{
  "num_hidden_layers": 10,
  "hidden_size": 160,
  "num_attention_heads": 5,
  "num_key_value_heads": 5,
  "head_dim": 32,
  "intermediate_size": 640,
  "vocab_size": 875,
  "hidden_act": "gelu",
  "norm": "layernorm",
  "norm_place": "pre",
  "norm_eps": 1e-05,
  "positions": "rope",
  "rope_theta": 10000.0,
  "rope_fraction": 0.25,
  "qk_norm": false,
  "attn_scale": 0.177,
  "bias": "all",
  "tie_word_embeddings": false,
  "parallel_block": true,
  "init": "normal",
  "init_std_qkv": 0.0463,
  "init_std_o": 0.0,
  "init_std_up": 0.0463,
  "init_std_down": 0.0,
  "optimizer": "muon_variant",
  "learning_rate": 0.00663,
  "lr_mult_o": 0.915,
  "beta1": 0.93,
  "lr_head": 0.0051,
  "max_grad_norm": 2.0,
  "warmup_steps": 200,
  "schedule": "wsd",
  "decay_fraction": 0.627,
  "decay_shape": "linear",
  "final_lr_fraction": 0.0,
  "batch_tokens": 16384,
  "max_seq_len": 1024,
  "doc_mask": false,
  "train_tokens": 178500000,
  "max_steps": 10895,
  "dataset": "wikipedia_en"
}
MLP neurons of a small language model. Each row is named by its layer, matrix (up: input weights; down: output weights) and neuron, and shows model dimensions 32-159. Each number is 500 + 50 x the weight over its row's rms, rounded and kept within 0 to 999. Numbers have three digits each.
After each neuron's rows, "fires in" lists the words (lower case) most often at its 100 highest values on Wikipedia text that the model never trained on. A number after a token or word is its count.

L2.up243:506428495562498476557515449484462536605577549483451490525598485504488556497466559421583583459553530517566545512439449533514517521496492455443437514473511441433493513521396522495441446484553559415451409514460438425584463510481531522517484498566461455383441489553475455486673431512462472482481533369471461504461507571576554548544533480522503494533515548506529529592543465453481473489536
L2.down243:484439464500482489534423398472510502465435493507518524542582593458482428561435556459588544554519520538409538513519515509522468485497447491457428608488450521579415571537434543546573515447491519428497449492507525490550504478477512489548523569456536533464486546572440464574587465495411516469398562386552541563430528529580532513549487497514498485469482502548494437561577489412441505548506
fires in: "appointed" 21, "joined" 10, "published" 10, "guitar" 9, "point" 7, "joint" 7

L5.up418:502461439465439489526517575487502539540471538500462361486623448484476537472522510510595537533487568575519475573530458532470392461445488508490585520405556500451513582512443539523533482473501428483454509493481512438508476480502485560579656530509538458535602599485575570517590498490488459514461581481606476444535373494443537503414518552469518558548480531501518536472482471444579485455471
L5.down418:483527551498473548451548491626436523508463517495556539474527414563403473455535566423469425465479471546502476465493412421424441489500552462484536512489491449500401559402533523531508463573440471525542501447531430448584551621650526476426530533484442513558510578542529444538549536529579454478508443445554562519575511471440445566530507506438495534426458465490528477534452490496488478506526
fires in: "a" 47, "became" 21, "s" 7, "very" 6, "the" 5, "its" 4

L2.up614:458429497509532572577449450488485586473538496485491540506555469490490481535504605447526445461474487479544480515517508515564523589468534542490502567482519506554438534475383477489486549395477498591411376575523400486512375473568525466577500459543505491470354544521507517346600553464506432497544439554489481508449508514614526569459426474499551514493409441485523518573531539499456572471483
L2.down614:515435484413473481598428499500496567566471474439546461418498601410455455538567525488520523507517492514416580504486508479463447534447525495432506501514533538566465568514426443569440506443485533542451528547420509462489395459528427531521454502513552551444518607539440556549476566510550400425500359533490487463394549627541622502539557459503600485475506492477485506595517493572490443496527
fires in: "appointed" 21, "position" 11, "joined" 10, "joint" 7, "point" 7, "positions" 6

L2.up536:458485491544510499575502451497471422503493513527547463459566507474551472503327531467520494406470537493472478516503466503576538490618525482487453544424525435395580502588461447579432489565509489419410475506517432439533504508523530501478469483455508492540541418436528451578482447449528479501515503415594483547497543569482487518523527517550523489498426476549531614539509553600516496423428
L2.down536:484551559553542508516566547505532416360559606504512477500499495520502460547409486455480416470491564425518500423575479556489472535597464444539413535483478513419600456494557462532514462488551516424355468538529525454563553536467546462468497453486534564546543532419457409463549519476571430544552516427453498460465468606493503586467458484425543479444584434589513552530508526582515473438463
fires in: "in" 46, "born" 28, "on" 7

L2.up96:527511495505438545466475411477416523493519381552481493528466479503445565423485508429552526480522464526518501478599490500488523543523516578518520577588481408524474535516527454428530543403572415481446515453538415439465489451441575461472513543581497535356415508441594473490529533554451477470451561491424543518471533483561503576530524436469419575463418515531451490467466484442579420522493
L2.down96:471534523454484571370451451510434514493529458603487468538478431441493539502489438454512554511557400545546487378557442488435516551527483526493539594578481432467521495538552491447531465457547483423421512468473468436402523540492596551464580447559511514428479453363550506491529543501449502414434565520485564534568541541514588515564534485551485584529458542585478480406503445455532511512515
fires in: "american" 29, "world" 17, "national" 12, "old" 9, "own" 7, "office" 7

L2.up385:553467468510467527512513391527411521575468533498555468507512450519382482524464525446547431485591535479474385436578438530487508455528501461562490485540537427503556473502459453525555420577535488454537529505442490463496555485468563474403465580514456451392471480495573513546548424530413528574448577504462516533458481441540558501583499482524530455496424566606438487493507460485436574486583
L2.down385:505514481547492530451551542444440498404434483442441581480447520503590517607495541533508407428494506484518431420498427500407466496507517452451555505541517608489508509604619620491559473518408495511585511598443490441446543454514428525540524492434449451528558552496519510535439538526473446497543417542473507488478395602482477500380507495502466498538533579535489446526484463514505455550483
fires in: "s" 42, "national" 23, "american" 21, "international" 6

L2.up629:532499482620520556636420512466490444478438448534570512514488467471596452502517497505480566358564430595458473464476596437430494412471484512449529508492506535463489483571457461526503536512593534541525444453458563537494484414493541487572555564583544569500494490508465494441544509498565556491468496486468534464496515480516581520528473604460621566494566432598498473498511457511585513494434
L2.down629:583439448568523536500438469516505446487398451483625415540463405516486447535555493462448513464545473561532478550486511483495515433565455586448530507497476473544455406517487561512486527476549433551526450537455465503421504553490550612558474527502486483416542478430541375479485528468533582595492496566522425520493501538533487465506520506534528457522449398525549401531493519409534462549472
fires in: "also" 45, "not" 15, "along" 11, "about" 9, "out" 7, "must" 5

L2.up381:508469459542496497530499502450433458500386412526512543555423530523465511436500517544659505412430589503455463522480488498505535457444494473484487501425475521533543382532401487551497535390513582582528573557447464486568498497468484608496479507559520460431532599476398547461487496561523508519470589466531540524430608537571466490445599478485450555518552424512480441495505463503558484499432
L2.down381:586452612507464505570369442556464520486402459541558532592543532405452473533451541508524525492500469508503379492434442468535491436530575485493548437449486526606494540506406432407491536476505476613500449526447501578557477527519621591449495439557500488507498476559518556539548463550567536584491513419489431495523581541490540549437474501509509494477553437508513493455430522527573494471422
fires in: "over" 18, "under" 17, "about" 8, "per" 5, "around" 4, "out" 4

L2.up603:584526464486469405503577518524513574417502493499472499488509510458416483516454486490575439492496571568473453504500500558522500548434433538497556370385503564635594550471455485425548534534474483395537506537559445498466518641497527538546445504447464498530398563547483492507455605552505510427454528523522553517519464479550472467451486541453500469545460490539456485412531523462457463414516
L2.down603:552535534557459589429483419536455628404505522444404525454458445467434525458508449516551487505523565483518370502504501493448424575514522527414531464407475559544532576494438546419452475444446443543536526497456532421466553502496484459554523484558441485527419558454458580531542471537500596496478501444502454531457504488403477562532519578528463496567482448500536482428566584420517516533515
fires in: "the" 40, "s" 23, "her" 14, "by" 8

L2.up337:490453497459590491512479521459539530473456478547465448563452390463560489547543563450539434559519475563559516340523530553459614493530501507515425485559503526424480611552533481438485453472604541510473438505488414496456455543494427524508545542533543451429471496496483478503541463486441492460587531556436549492464386472484522569475502501533474556417526547517484396475525410595511542552433
L2.down337:496451529457586472524447505478532512485406513546477428542517431468558477555503600427513496496576490459593556338561516549506570452531470487487465468533511479461481544518575475473435464548534499440488408475454372525418399593575468535481581572507549474439500481470497493442514480512436485426524561559422491472512521407475514512537481511586515494452520594531481484462534463549535498572505
fires in: "season" 19, "world" 17, "league" 12, "old" 7